config.yaml
n_head: 18
activation: "swiglu"
grad_clip: 1.0
decay_fraction: 1.0
seq_len: 1024
MLP neurons of a small language model. Each row is named by its layer, matrix (gate and up: input weights) and neuron, and shows model dimensions 96-351. Each number is 500 + 50 x the weight over its row's rms, rounded and kept within 0 to 999. Numbers have three digits each. A neuron's up and down rows have the sign that makes its largest values positive.
Before each neuron's rows, "fires on" lists the tokens most often at its 100 highest values on Wikipedia text that the model never trained on.

fires on: " |", ".", ",", " (", ";"
L5.gate1099:425493535546480426493463504555482517465544474438615430533496532489609455502535459529567500478463368526506527413499538533498528514476550573533591507663473496582489574375518476504612535514505477555516487511542512499459512519496394528394481507590567443554453482521487416502458445451513467554532460573508482498563496561483508607454534519463494506538387468527497544557555561508403494453454511478554431536407485481482537579443602467534493492589538368426520511479484535453480529495443495581476456544452523494531527525454572452562586517507528532456493544455501587580582500479487488480410557484479499505423505444512476495458557452601518568527539580610454583536540460419517547451450497462535424465619467459409439492493569475488533535516476476477438516381501523582501634469525446
L5.up1099:426478531444592502491612513504482462441469437496423449501553516563476500538533496477574489502552551612414488495479468494465551429520522510507523551590478517426567566548552437526445481485490474428443534469516518430474530424469526500511510503584403551572493549490572447456462436420592576468439552531435481582605614528508516464491468489444488401440443518582592481534482460585441605497502530505486410419519522541452456561445508408446549540517569537541624531538550513559509572496528440535570420469506505477538478482518487448456508513503502531528443519436462538453480534483520515554489453545556500583476585472523493426419518440491532434468492542533529540452473470506523396535602442440513456506533524436523426437503556465468423503505520557533522506491491559493394497475510527

fires on: "==", " ==", "\n"
L4.gate685:438499447431478518495487485493446528413499524504489511481502584473450482476482445427528520450544568438507541457409508499429550426521528526512518559529461483460468499498499486494406424539518454629478422455554533512548480499600427554545510451534519500509525482524491440503402423502537524548549439442521563543517556453499502417578492518554490465404543522504570562541449515519434514515543438534504530461495426458436437577523515552502429463455516545446437608468449519547467549592440449578499442445460459522499479441483477526586455526547572541516447563532547457559550542522416455437506491492542492388483481450491420536597508558496565461515491546463557389522528572479520550516556466499538462470550429517473443540486581469588521518578433482493440436455455554492508411528520450
L4.up685:428422417450533595484463497514469497519538476538462510422476482436378443456509481382470535536607571610447476457489504487517433444517603567540530505492428529461463504530536532453493540561581465460497557521522488505479513514614463539517543414494444515501538538576462493545389524504552421538558444419494484552531505408467542430549453505493473586540599542390620554532550459502588501479545493528490448436480440467480501600547537487402416424499419537526479583464538490400434492579464524532505461492454438495442609518440426534551479482531472543515509461474527440618533564524479434503493434538562527536467548447477540581546447468409480466503453497469597488539472485512539541435502504558435530421495405542520530491469595501483464482479438483423535546515523558492555545551569406

fires on: "0", "1", "6", "4", "5", "2"
L9.gate248:515498513441441556470436514480516543513524540473441539532483445446514587604447482555432455489510539588420629551482555474500468512454450471488523473544475538511516520470541514486576484501568498605606527498425517509534476555527505531606495461479569449499527456469432418482541426547444507451458473543450485487525487454555570538501485555438493536450512654530430466439552473540437561510495494411488447526502498528539428516548502476475506511496582580515466583527451500577403428422477485562431502578554542447435417500482565528480506506474404581463535557515400437435491501522484412376519458467491575489521457449629477544475508435531506555572534502452553490473502538464501545484537587488561485460517402493526562451492507480609520545499601572514551475454535529489561502404459461
L9.up248:508514459477590512499413480457459436483504500430487432563529473514476485518473455555490619554422481483500535510530508471569476541476516539530532508560473567349472484517501478532552507459434548504568528508408581481517534469471472505507482518608511456506487403473522587570429515538473553426317491507504539497469395455415477498430494401505444531444628584442436495517473471553536446511497431574484419477497501505519419517556490462535532474543418445505499478495527566490512487554500508600511519577438525455489551538521503405499478503547588486602504551616516487539526467591477467521423530516557460552377476510472538587453593486448494504495488463508535476449461544505570642581471478579571518587606501528500524505428472620515581504543540391406496420505535487427489573479503573

fires on: " more", " into", " less", " More", " un"
L5.gate1026:491522533554496468455520541502467470586484461514565456428509498430515508529541491541469536552453535438481417520517570546479474543538522485401453489516490437558564454536429602465509615549549445470452487423529522526472498472547494535500587517433482485424496670467534518509553446549409486475500550485603516458473509532414490519536592528465466409481520585456532469533510543459531469486532406511529575623448477454411452505544528355489522359474430583441495566519350466457605480549513538560506528519510527405519633535480420562555473515534495487488538525519436462539541520512360549510518476508523567507497452463498459461535585492474536467444512522492488491563475482574571516507474454468581612408424621484479415507506580484600497533445545545535540521509482521499487524422517482
L5.up1026:505509606526509437468536496510457502511656393484517527553596537447511496532435504668534525520472477543460493506510463537484460527561431381435496521592514464451520456465430469482495485459568524557471480564541512509457438473538488444587541513492555492404514558490530523527535510450535497452588554479496482532542522565386467493393439559434431478384516473480468456530505492467524524561549580572529585527523523492467465624526539488516479386469554578536462539472420423499521434497354526476413546551445414437536610515419503541457537505455558519606544509421534450558576481502495516550492554422432484455513559480470471530446491450511480480452429491534549563498525465493472471452463466468575463489521583488511461494514505544477520536502470501399436497549466521504470516485438478

fires on: " By", "0", "7", "4", "ra", "5"
L4.gate525:521572539480461531462429565508480440505465451458437548536490476454452465540545437571606459427446436602426519493523454517456573572557528507586532552556487507534467464545541566575477487492532538540468545379547488543515534527508496491464473573593464510509487469531468453501439590566517469470475516613486445521478470496516499511557465371499460516481492505512453472524474473578489428458485465524432514476511505468545494551433389469376465459605425495506509465549464488531540472563443444550505452450555549436562524437516573471475579487477523502470528559366528490477500416533474420453472452566444454451511510559461507540345553498483494393400554475577492485518530475477487494527468575459584479484485502500517497457471530425508462513510577447535419527493458492444471533439481447
L4.up525:444506499501595521505455491507510498515508513541481467509423524479525495400555662428506561496458486546498622500573533466490436490554549456424478495443495584562479468537410444499590530551453499521461593450463444413415513581473522525510502460523491487520474459457546451406477482538536432412502490472443541420518493428536532458543599518463561530492485527516482431528446507509463466519487505509511526446440501488535511365483580556531460515565525548545508573571478602508540518433548459522480526470552501524434471507468536642488389460474519468444500468591483590541533502458450526495451570517557525536517519618468581560515500487476496498476553446535428513502521481494492560385465498443533472554491513442430564548461531498410480465477469549487591545507628424476510590449514419

fires on: ",", " and", "with", " |", ";", "born"
L5.gate1044:520474544494545496488501480513480542424472432503474492495569539499461538531552494550503567436537513608480481527508528429618502557496515441530493502564451454463536444541523492472437456521454492464401516451538654575513363516468414566494515562487571463539511457538458514470513594507485552432546478503447555491408575445519455535560532490442505563539514484535461474522544505470524456504475471490557517467464403538499528543453491472528535514502476470521530553587576672480564505546610549582510544399484510472448465550512581428459516503528494417539603532438538464575547473560505533534449576579428502440493487415500497469560435446593536506531487495451501459514412570524475451467521527543429489490503520427362573527509448528506545486499407390512458521524530552562437445464544585
L5.up1044:467475451533465470517432448554511451480510436502537506463528529522554537459490439490536505461563443521520434439490534401460504503535478415525447562627561440449536488501536474575512476536542511552509485564570537504440523488500512541342462526518497480515420488512461544443524537357519412380532460510408531490507489448583523391385512521445570595620563420460436566511510437513540479413477416492537509474510518430480609607508527426459481487554509503509504544501473498464363490620534546556486671391510435497494474533496435474501524522494501440498574462439539535530503479484525475511582507491467435515449478494562567501462559439463462492616538502430458466473422425542382439523475581495499591495480510533491610474468446522411541519526472419519506582487523474475494482524554635

fires on: ",", " and", "0", " well", ")"
L4.gate464:547502500538487496464592594476441564446539418408533420475509554554467445483476510554561549385499528525474489432569512421558543417511566537482582452479544554453459502495399460456384453374528580468569478493529585469496569480408533559526556380569483604542499510486583502493442479496574452495530559519485548524539538522519518509430463510550509447592562540473445494535507544543417471498525482544512575491557443438511502533507515549479406596539599498558539567488463541566457489520527544555553541537483456504549501461512509532485479442516534501541501573533493502589417535524494449565459538451470563475454475456411549428410603392529562514620546490511382561559486498452509429523526435543447475473499449462534499491569479496485581472512431520390507469559568492497518592497488548
L4.up464:501482456560489413571514590526480486554439477502525458570487531469552458518532451509496503502481530479500554413499535539396437483534471495445554419539560550510440474530475537496567469616500515467423644469557493479511447507537489525467507368456543453529552505437478497512515507388515524562542480508501476481439585523518496545421451439516475547531554557465454579468505550612559453449472388561496517384544448465528558584513539532489462442430505527589478462541606559581492559540506500530462516483533544479568495415527506519507488395495538449541418471433576510495483475423552504565525571460486434424579512566493380420574569428525445510550579534467514591549393437498476567511509441570456463527527572450510521462606497543467619499535490505488576545432537533494433441547480559

fires on: "==", "\n", " =="
L6.gate77:477504435447524502478448496585521547517571455507474564558540498522512467453456568565528484506572542500443512477472443604446514477533556495528492437517485520499453562469495535534487467444561515436522542494500524555516362616462479506542524422495537492503500548530457352477477481582512607460521399552444560519509537493439623516515446513515510521548532544525545514468571430482448522422633473495479552596456475509431500493536496468399548352491421520513502480460495519445512479589549476421523483468526388486414548483555485484527520512544511651531631554452540506547427482553542430498555552511531513507508523447483502548525527588487558472444574433431486409654472528425501510459495478400431397444451387504557495446511551550490498450474498458531417501522488515520488509504525462
L6.up77:421427552457432410521469431544501566503520524475452572594431488557427523458482538541501518572549491536484493483537555538518509478592581530589548425479460612416496538537523393596492538468555495555490501477559416473565525502633621609560543512507548528539582526528448510528465406445507436402510487499505572563507505525585460367559524511551476372481514471514516595490501469426476414497563502450477440534486385525501522500481436522414412483443513551401491520561522454392536531524538448523475466521536496475489585505506446544537450540521467615500607494431475463475513510548489480475492527503592486471452584566490515544484432513514519456537522492532570363506464483442485408474445444541358463430483532457471437479428574442444447474575482488474496570524414547506442491538499501

fires on: "0", "1", "9", "8", "2", "7"
L6.gate795:536515443450446508420448482373562527559497475558553609391561472465469568443465575449521500504444547492490464546459454525520546472532510439478483538514548495408447454518529602399550462524468541469546465486614567464538433502530544543478476591584490432412432520586557458531463556534515528518435484587489511496548473474523496389470523381478535467462487490456532543556499489582559456510486590494489445513480499486456449484537421509560564531489403550458534541466477390425493431460472467463526628464429475516574510567515490555483453436438434540394548545544480449527443492565423528514520445517504540536440574611528492496520471575544422452496522604468454536536584459476555429544500437541599479644489416555428537557488431534571416524478495536545443464557398491508500494418471589
L6.up795:513516477479570528491507466491513560518434396472514531547431483465515525476443508465483473507538545618527521528464416554538643528537557521582531533503528495462543496488540498510528485492475481503548537452448464587496549626499621503427516442481467484553477526463476438522458534507514400492561537482452472452607466498541562494458519481551538477382460614464482491331443532456491511534562523553548432477466483511577506424512589505464525422466551447515480515475442526400553481493531489450568561508481449532578453480499538581443440419463571466446559525548435476612486508420540502586467512546490605456510521476536437509412541534462501450516524504451535557537505450507470441488475554442546424545528491405484496476537501424532454534421504456510497444544501442473544491456446553

fires on: " most", " and", " very", " so", " more", " less"
L6.gate228:480440543538548508418545432607478524493455539365590644549504530524386525418423513534467498476498453607542471471573487447446579500489469508494501580474490477536513457530457495482529502458585519462395474512503551467483513499485483509553529469571423549467488522427461469567543462450549496504437574482506527510526464535513481468484421492476497499551472488526453437454449502521466468554486537459621593545587482485375516511550538455510590551528633474509442454503483467435435530509469466504467469544489454493548440556448533540500507457485543549440440487493538528470533554516350549565478473515474550579547532505466488400520518501497558503513497439583517507506515550511500510514544534549467549561454586470484543376531568482439453510510611452479478460470451542543525552539544587
L6.up228:590450585515516526367492462557409459462535383443529571530592575501452580541432477503450494544458432486439466513562502551494491518443540449449543545472525481505506446445476556470540448475575572535503484552449504411513464500489395436549510439577561513390597453415445554461530449497520434398533576476480486466580502530422516579438495508459424425506500447555534440502552475480461426521497453458492445476484481513447559470483497454496522529515494525526506482484487418521456470578467503490471410553528385500618442524493526570435500468478477472492419481514453550506497576491385570501442519531434549483567530426556559390529534504507549553440482422535432514476519446561512435537493535468384515537474509544465431422619552467501517401473597462531485470459547532461524552520490530

fires on: "\n", " Van", " |", ".", "an"
L6.gate501:475543514503462460526542628512466460437502475474575494457502583483558540515475482645531472494524490453506528486531565479378470558445525474490421490513514662521419501406522454416552480499399511429512507493517517532496485428519451569427593612583503581511461464477568536485488479497451540593527547466472573561527597552497530491545419506538533468516527478580519498528426491488385490497475558488513478517554480515461500520519515549591475462476465512535497455528443578454491578418507556481551497470495534537495464468497522492451492598491512465415532489523558493561459390471490547530521554560448545427488545420511452400541405578500407523481453559530380547585451482501494502484366555494502444460423524526532515462482423531570436462586446496458484494510514598520550492541566384
L6.up501:517405485501474510519550544531532508519462430486561556507472493501493462553448509536432525527504477575544433495578465526521433400511499530615539449525498476503515621466532465440498528545475576510484520534540498468417483509486562581580434517574516527527508498480524447516502529596546503456579565467491549452480532504566456560536523498486492484588446472582448472510530486527482493487480517494496562475546619502558502567489562569556340486455543498481605555520432606468519484559534515503490492469566492521513539480492493517488488543487492403486557547476425505534518380475562543500485502520444449434525517577460453494532490451549548498487481537516494601446515485509606505539498430507505447428507517472574436403419457555607520506603546607449462437459441517517529446459598481

fires on: "==", " ==", "==="
L4.gate12:484546552476601460483524440403499464443411499441601501537442556439481547509490528462468479492508538515436488448471458491537535414527518392458500478508573524451549531449568522590491581399550530455452445548481492496442477586479581488473531515451459405541513462509536476534436436502504418443458365481434441531461556482540481513496513504452472444612494520546487524423506506436393459402495510478544531605471566528509584471540464489513477474573654521517438520536458559538495498546428451556554489567376502485520468485543463584583514383573483455501502551465524553463461594427457572502542521526535509557491546428548430466469526470482529400555476488473564470509502481509438512538526479559566454610426507462567537543527499553476483443438514521404518450482386531440537383504498501
L4.up12:470461487506448481517423475550475500453516520512572495548508510560498508485474476432452464517586503445473518490487566436492420516564581547539510580456533605439474513534452457457426465524543412535492534410457570453468540449438502485464516535536513529542551619564410432388404418528582553551584454561424507521494505474520509457490501456497579424499508487499541479425523503553461395519560469451496558462440403482525498524505575498421526526468388565469493465525382576533498546529505466514494557529493521423538564510429427430587539458485616485414525524366496494504405520456511437477425440542493514514468525516460465438460475531458534524561576615455493540561494456530559530478563490560488473427558517417401403488475625486521454567622457509529499571406621551547459552358449413

fires on: " the", " of", ",", " ;"
L9.gate632:561589502428510451506436563495452480471495452509585530481532439454559558497473471578572453552504501371502548464497384542490474462582505564549490458545515532403500474487483579462531386612442438512362499537572488575449500465416540456510520460446468528446418548459441537424476441524475463538481543576575576460480615560500482516639460603602475537563475491495525457467381548440504526520612555504510384496495433542583507442525464463517567454464540490530422469544453506554559499628492456548477468504507465554528515494566485454527545500540478483525552514482477529536527406518466546446492492517510540576486565553483434609473527524406547532478502449571500546436545465506559516477474492479567516596492470454482501520439470462504616471453462471459509492500496461511439519487465454
L9.up632:518414535503481448449494530350452465652515463469497526570494503528534594473501558520515494479452497438478419509506563602452479467645473480555457432492538488419511494485448560591504503522569490432584459514522448518454507525481490490504533469512474449555470498527446616468520498462521558537521416390543421490493503543539573487471546468519490521538506612537416495531508532441534472516438589458543492448465352546643563489543445521478423455379467459494500448607490375545591547468525442513455541499478506540471515415573487496457479489536448570509553488490492525579469397500491480499562493477457498444382510491531547538553409541347506528577455490506588514509527494528510567396575584487540475458536428555422514577472558497476521591520614465437526567439474465440401537488508468

fires on: "==", ".", " ==", "==="
L6.gate788:532586592414486545477514554437453547498514553498501499423508461505592499450475581556485462511479545608531526537491500564572468579463531477516433544535507500458543597555500417526500544492444499543493473519446408542515493567552584518471510408441442579461456531531573554534420621518379532503579461450473469515562490478561462411475496518535466546420478487494564529513523506538470465514496428444475450540506482529411509569572519520514506532474513576486530428557440621541492472529452543535523564515502393432488483562477484505455552527465476485525519470449463471452455533583572432530503547482616511498488482538512446426418530449390550506503493594513495595545567480414422380499409483491600535505414495447497426492507511518439543434471536554512591525429470481514542580509513501
L6.up788:484576524525511509527499493575507569487493577508476502447462430426433592540483441547448559518455546518544517457486505453478472471548559496491529417533504460490506512445516515516531477485521536558513600452449473561560542462540408547553475334483521489492478529575498622507545507545548461537522366474445493513490477492489418405544552518502485471437499477528461547473544503489480455441587532529492424490521463478435552582551406525505515493520580488476520443484524458486414435515447552520532385500542493529490461490479503439549583504552582624593545546560472478481432506547525411458530595449530574504454461502539515444443522472488487487465451522435547479451433470484416451562512546482596505484484533499587527496496556503457488541521440542567431566550537534484592547577488579

fires on: ",", " (", "),", ")", " also"
L7.gate916:437460555486608458516573504494490553490433489521537447492507591504531515526424488505510501471490486611483493435480472480526462530482450429434580512484574476489518438630477503532387476524544509521586550454509580570483525483502480538506557564448561591468556529450485456484483582472485462569532426467516476515586497494474573475510490519498492451539485396538462402529522494500521473440495504547539410430397564452486582489492526546578394638484540429579498511558411515486476563494528507439520569420517517440536409498526474438512482508602558492500519490525568521441492466439508437619599504560392640579550627490488548472413531532482522435534450487492421464531552509577502534531507470596398478537442593505515492470561525512564419567452454550503501498514466465532643479431525567
L7.up916:538539475585443481565549497486460550541479477566442487551499519495521521496532511493437438434469456561482595486510554506408451496564462525516546502454531469422471464536505468548552510479506571459411531519482524411412513492622429470504511499521666496450518481516513482476515449494472481624543447475513485512561471501455502574463571495471446478461561423515459457461600439392465495451534509410473420514533411559405618562487466504421371501475519478544461511541558591545432428506495400508578455493497445547474457431511510560475538485557435426447469549584579514498549477448490441514540471452496547538516494481471527595485496551432533547556367494489445473515483500549481508496472528555442444589523456526538485572462541539452544507562477518582485463548517445493546436438502559

fires on: " and", ",", "'"
L7.gate876:440443489466480494546492523467526404465496599434507484475535451524470449472547532507513399527507556577405502529502608438461476483486574457433426511441501508476575555522527455441564461568464560465551536622534524615489472444469464493448494492467549517452441417454405525470541533522498487408509455486582522493428516405509577547509513451489506401584446443485464490492538524551528572570505367473522513392487457550470583597383495472448444610573510413602534495473508575594505462380458516540434402444461488537432499529590394456582467556447523459448599583509555462411551393456419445411518485512465503629502566409518501494543554537547461530510483469558426441527502520481501501525573419488418487502526475459469530480537434551486492608549417519453508557569551444468538456536511483
L7.up876:476567395440573501537492544510480491479485579576437443519469430495459479532520534518514459464453486533476488522468554417516494493449540433436521445607589487521519433437444508549525404491384512509510514533502544590511505525475412526447540547463512539541376520447503539536621432494599590495548516611521524464545462427411498572500555509509497522446414492526405485394470357441536494394533560481575559533417549466577547546458511505520484576504576384486453596511573552476528438453498526579441529557544466488514466435506397522479495472571537473505469415588469544522462448596398451507580426441561491503530509516556497547504520490490419506597488424453454426589437440575499457531499414553466500628468461430415519446434517568490535538539515497497521447535444546455490529507522481

fires on: ",", " (", " in", "\n", " of", " and"
L6.gate604:432465551482497535513441524473517427411554508488546491568502471480542490504539513505538411485507474420421426379526526480448415467566481400484508506541446420483507445524515556411488485525477524471571580535431517585456456543587535505454496497533487446552572651495502509436579559461526491568545447521613530475458604542523441430535502511499583533465648464535508433565532465497550529504515431493497454455524497539546564496520478442465486618493532523573484472540512567453519496566505617570552505463479464533497504465526531553553394558529551509601467468493437457558467462540429472504463494475508516430499523591534489561538517498576538533429486600502448490553456511573458516424469545469361497508427556463469442607432461569505491472456459458415461441547533525501480461567616467
L6.up604:480509501588493470454545469519473524437510379581506457524434433572591466504562503557465425482572486569603482466465511473425514556397413531563471482501552433340517474469468551528535575471458481555553456513529505552543490490548479529526454432556502526469397502473424565533566487504505494572481539488592425542437420440535460448481544539460481555510520508470496425505504529495604537679576465506509543450558582547589560445415518510495579587479538467469544461559503556490532514608481505402490553559477484574468456434548399418495490493398443451559548478511528452458487479573549576569534517547490588522489566521502520501531472488509506497567425583480543553457500469564399542493507487623478530537430465516580484481455389453507440440494513496543530519574585457560550455511477561

fires on: " as", " |", " by", "with"
L5.gate115:575432637450464396501390485566504566523527518427616430471438552460556548530490567507531454534565440450499512447467492445535389492468484576475508567506545555439531539492569529491573442542523567504498562484455539461492383527493445510522550551472558492563476397531519500407478460524462480391517528479502436504509471354471440521503527523513461544484449438510505521510534497554475458564388495461558481481479423499423471484421614508510434578583533557444490536485530606381522423442430494525530481560515535556608484547471403457489496480514569486582489496462433503460517444494468462479511551540427526525542468552559459506548513511565452594507497478460529522543541501465488436501515486564478478518514531549436492584504512421456439502516451454551462455387551609541475484492432477
L5.up115:531452540444483519445451525520456536519472476495547534466520502587510555547522440497558582538530516474503360443461437535616440518496622515530442518536501489510513513535507534435497483591394587478516500450471529538507494491582533479466580433506513448450448441420439436486476449475483472449428528469547522507467480473625522493588477535479497498578483454460449447475550552547510449458520555533465537593536571489556553523468424516449542436509503512481414515458516566468468473511456474546501514444527410510524502524438509573481524447532443491517556512455533554519596522556457442525446515565487443505448488499551468460481489529497452564506509431467536488535452548426591529491516536560509523558490512539470514486431500451454496579512470401602478507495597462532481476462511511

fires on: "==", "\n", " ==", "==="
L6.gate502:532506471483423465525416516543451558592539519550459510524485475490459503361492552550520552503510559512522563673492536547451474543613542424497500523532547522416462460504501470531452502519496488502521459548522494546488542536578507532496542438458532486415478468464508480434449529467484485490512424442526434575524503468463564525508466562542443434480426487454542473654509434484470518632508528523502421575459400566493443483530484574527444533473587514444392508545522521496503440546457553472575435552594476500406557460537574569432544470532491560523462593436469428574423514533458478469468411466504479494513498581546511564536412519497596441487491552474609480502510468512455446445506457404489445465492512516555501540508561498408487463477496509566559429465464502494456499574433533
L6.up502:494545404417559458500387537468487545579593540530444455495469469407510460499420502488516497565473500590490548561375535491483437430521454413654533492559483546447539502434461609514479481643409533478602487513483462463514473541525527584559575510472512544496489504490555465585432471446559497425510412449489459582502570456414467421538472502502482459426553551446540561518555490498387514546540602537526489635502442522443511491671572558476453478435557484524457518570526528499476497637455512475554486518605498538444514524465468549478455465518554506464468458577601488502492493579418538407435497374516561519498496557513551498548591520457608439459460564488633514510474479595559539463525480466491519445493380509511520460505540518420504530532535561498534514543428595473490511620546573

fires on: " |", "-", ",", " (", " of"
L5.gate318:544485405454430551472487576453551468490504528478588483436490581457449435497502435453531516438471506479487497493413434460542489540494510519467469511572544472559542431481562564564495433458373455586458538550461554595535502490424545470576476512574537496541546468551518415483470507544495514617628454476566531459494593500524417429488508485476551573552603522432398453560564523632510483556509524551532369466510503500516551441520424567454420542425487499528521455546574444514580508536571484609516455511509509596516477495557567464554508562468540490534552417473509439530471503513616539522470447461425520487549482507489413557452492475494472508536406556474504516443486550548487468556468572404534532444478519484498569613479468555544587469509479481444512460570480487435532539533490454
L5.up318:493466491526482484510496575438536524445505449415493491526497523517506507529448473484524532471560539522561429530425446530472509446564417579508539497465548401437551537491520509493596399497537533440529618532446473481545470445546520481593428515495503589572566454471538507470544473493551459539553508434601501538462425555480449500446522422533468495568474554499418561513596512512496615558452533443541467511438512501544484479489479523431540538466511414518561540461506592558497447543446471566436572577460533555450483541531509511410417476524487408496489461508521515523522450464485462474395424520538346570510499549491549508537535511456506473535377510515456527445440550509579507453499557525423522482495509593506533523500472613501630470482444471563568487600522444490412513611456519

fires on: " by", ".", ":", " took", "==", " with"
L4.gate861:498485476564502474614523527538601423442493469590501534507467452457612508471504466631469432510496519509562528528467460596518482512442448388497432490561417438427461470529528474550556511554486529463515439445456525533492444491489450512476458467524433538588474458526507434445437639505379462548509524485424456551434550431555467449522525569544426479431473517446518498569513483569433553487559482500506570472503450519475485543570498534551494540489466549482516414535357519559520480610516408533541440469435476551372483507490577405539463551579535473538442518392561432499487485594510491431557562498499545466517501496462464415594474400583533502535493587512583514564518540551494598512498515489530465521560460585513461578469562556534446556549480577505608476503486539508507474419493524
L4.up861:432475512475450506505531456507514505530474528513431621469491524411606501451491511485402543497642562508484515514439472537496463495531503468453520489526541485514548490443575430468487514581512517563616517573459556499535434489556538512529575537500465555559493534478501488485513537517513358500549544484417564506488564528530479516626515530483545568518523533594452487492446501561479458457499518542478461477504437482451430564576508570537588508501386487541606489578497485390511429526474433481547497459498489547388461526505506404514626428500481480440474525432416500435513452440482517476447442532558476366415494527410473474581508432546588515520466558463408379514473461505446555589523477511584460477502458534544492533404539510420431474492556486569566516484495530516478537486463462

fires on: "==", "\n", " =="
L6.gate712:469445451513451471549499560438587468487438507456536520528472451538598433464485491534505599553595546510547473525478476537522416529574466425536517492512450486415488540515511454498481480490445490487536481561478469538488408511525531503490492521488526594477497470444563497570494503465570479474543521576517433632616404536514514486545527579473456372576530525494526555521556585440334484583440592566431568531585471486493522486501467593469462520492550454485459490485451548466521518490479528491517383454492502528419588466485462524500522483596475544457520555461506482507550533493486457519427552503481488501497456547551496497498475508415472429475491569529518424583551556459537505542548466546499499476410586532365493522402574523493488442495564526496543459534436477518559514483446433
L6.up712:572551481498535564537431523536387502526518575615524466568518444463503490457464538477477545483456430470563481598511481481485488476398521481518551553472486503532499515438530585579483567521536578491534526476518517568560549427539540501545500495510496563571523521477509486544464432528439502405489424384474493510470583425569443471480528496499455405461435485517476405533569552552356455429519474406491510455524469484505538487543557453557423508502489556472496481415461457571467478512504366513521535576518573523492518515444456452389546547452538488568512567512490493540492488485458411445533509465522446557432511556522511471484497590462553461451472429477509521445517494545435463543418526572515463463458431510511518475437504455430510551523449376533400518473585563505484498523557582

fires on: "==", " ==", "==="
L6.gate718:563496600436507486496531478567389602494528472500545513583431498440501568577479468523438484527405396485505538489504552526501484654454522569443526500512446551477481462535538481465510516509556605501418444503530512527425483567579428466513484592526466496486516542528534494515466557434468543476573433460540452602610572439586504468492484443426501421472552421514539485530609577422484530508586392411454429511533360474429526566460400436500503524430552534474519476479467442409499475459469457534515442552517541414550502553541440517512494489527489482551472491495490401540483557433471565538535520456597528455489421535495481510460496509453513491466524547564480540465506503469516509496497414532602493494556510531511449495489513560525479533449482553504545539496425581529491549621500435
L6.up718:429463491447478518512509479470462611413559371462567495488410427489504547445486486548509518505474409565476451639521537517450519537551522552499597488531442517521418561504542506567495465492550529540452478418491511445569520520603517579637537463522523463453507509566461541502537482423503479512571484429482588522513518429441439431580424438489441433463500533549451556531557532500466460440632569514465548494479522436453449514543486528530458443451488456475522512528475439475604446545461467532551416512525461473532542475568522507500551595471443547477539596474459472572518434453543432531533533518496559577478529487417505475472543481459500554533555515509558421575600571432502431501492475520507517519460434447548491457517544487448542457479598593489437512494542553445467453514476475

fires on: ".", ")."
L4.gate556:533475525510549504588509447540502502599505446426519427445461501556473548505473469512545553437534459535498468458567406567475557547616514537493514498582373483559435563487523486497541541580478470591616424554451436463414498506576480487454470548516532482449458452500542536480463546535627432482454509462600522558542510434434490450535408490492399598547448544541464574508509460592471574477485443474501475489483536480462372539532533487495477477490561489440476521547542523539542586448566499585627419463445499490509489494439482471644591591540531540587534582486550431491479522464564498525507586461515579481484484535523433478483470523497499511495598492542538503480452510546438534477436525479544594473525480477502490479461546506482466554498517426487503436503442601551495518503477448
L4.up556:502540413406483480544482458458493523440548536411437443479501483535464548573488557448546529477494462517486441490468453545503586476557483525377457449472643511490417522486475420452478669532432405540433584452509405477475491423587535524561548491504427510485500373405567494552457612480513505434467470436481462545459511512516549474516558521405436509495427485494539441510432489548472516593528517563481512550490544554493568520492469460559560535492448445549501481541470552478543599533480509399515554413481475466533460574452523590518569409530557498521475505450466518411494484534533502512489489463497528513467491544448436481576534524403497588423579527557543596474480574520578498520456441495439514474573465522526424446506521440520503467507511477649533477467421513453531543468607538

fires on: "1", "2", " "
L9.gate623:512563489498469530542374549479530477513544561503482460492461524421404444513512488464533517418517574449480513462476511402569549551543512470463482472513446515447464464457564570591495521472499447405472528471558518565399496517518578541563580493462491567534509480549434533393425523518523573540549509513426531464505460521501572534517491475444541563499511561431498426466540544534561495440523512424442503588497450624561489541542468575508407489412552590434488562575439542432498545439500455508524526450604450536532512499373540451575588443492476513444487491462533434566507600527505520447500470538489491512516494514577460429486619477552565516528392583491548359435431560453418540468447505549544467500544506454498496515468453555613424530530497452536467526504502474447463531527473434
L9.up623:568539498506542534492529337348479449525529458452499420519441504473569507473530557429506526509452528439476493532588580514461434429464400450490413402465527540491512461565470562535519448509436529525483518551443549492505483529564568540515471507444534495554466585479521437528517555562500499536494453376520578443460540492442583463472442480530497534488542544541458477500451454551433409519458474522539485511436441487505464555507469534524511415581496492564437457484463554621488527452481552569439491541455488575426495486561491545485556532464456494515488593547419425483487454582573500458514475469492458506449393427592451539443475464434529383396517511526484467605483479477416534558504538577506647465518376496543507461371467506395510554435544513493490436475517486509463565535469497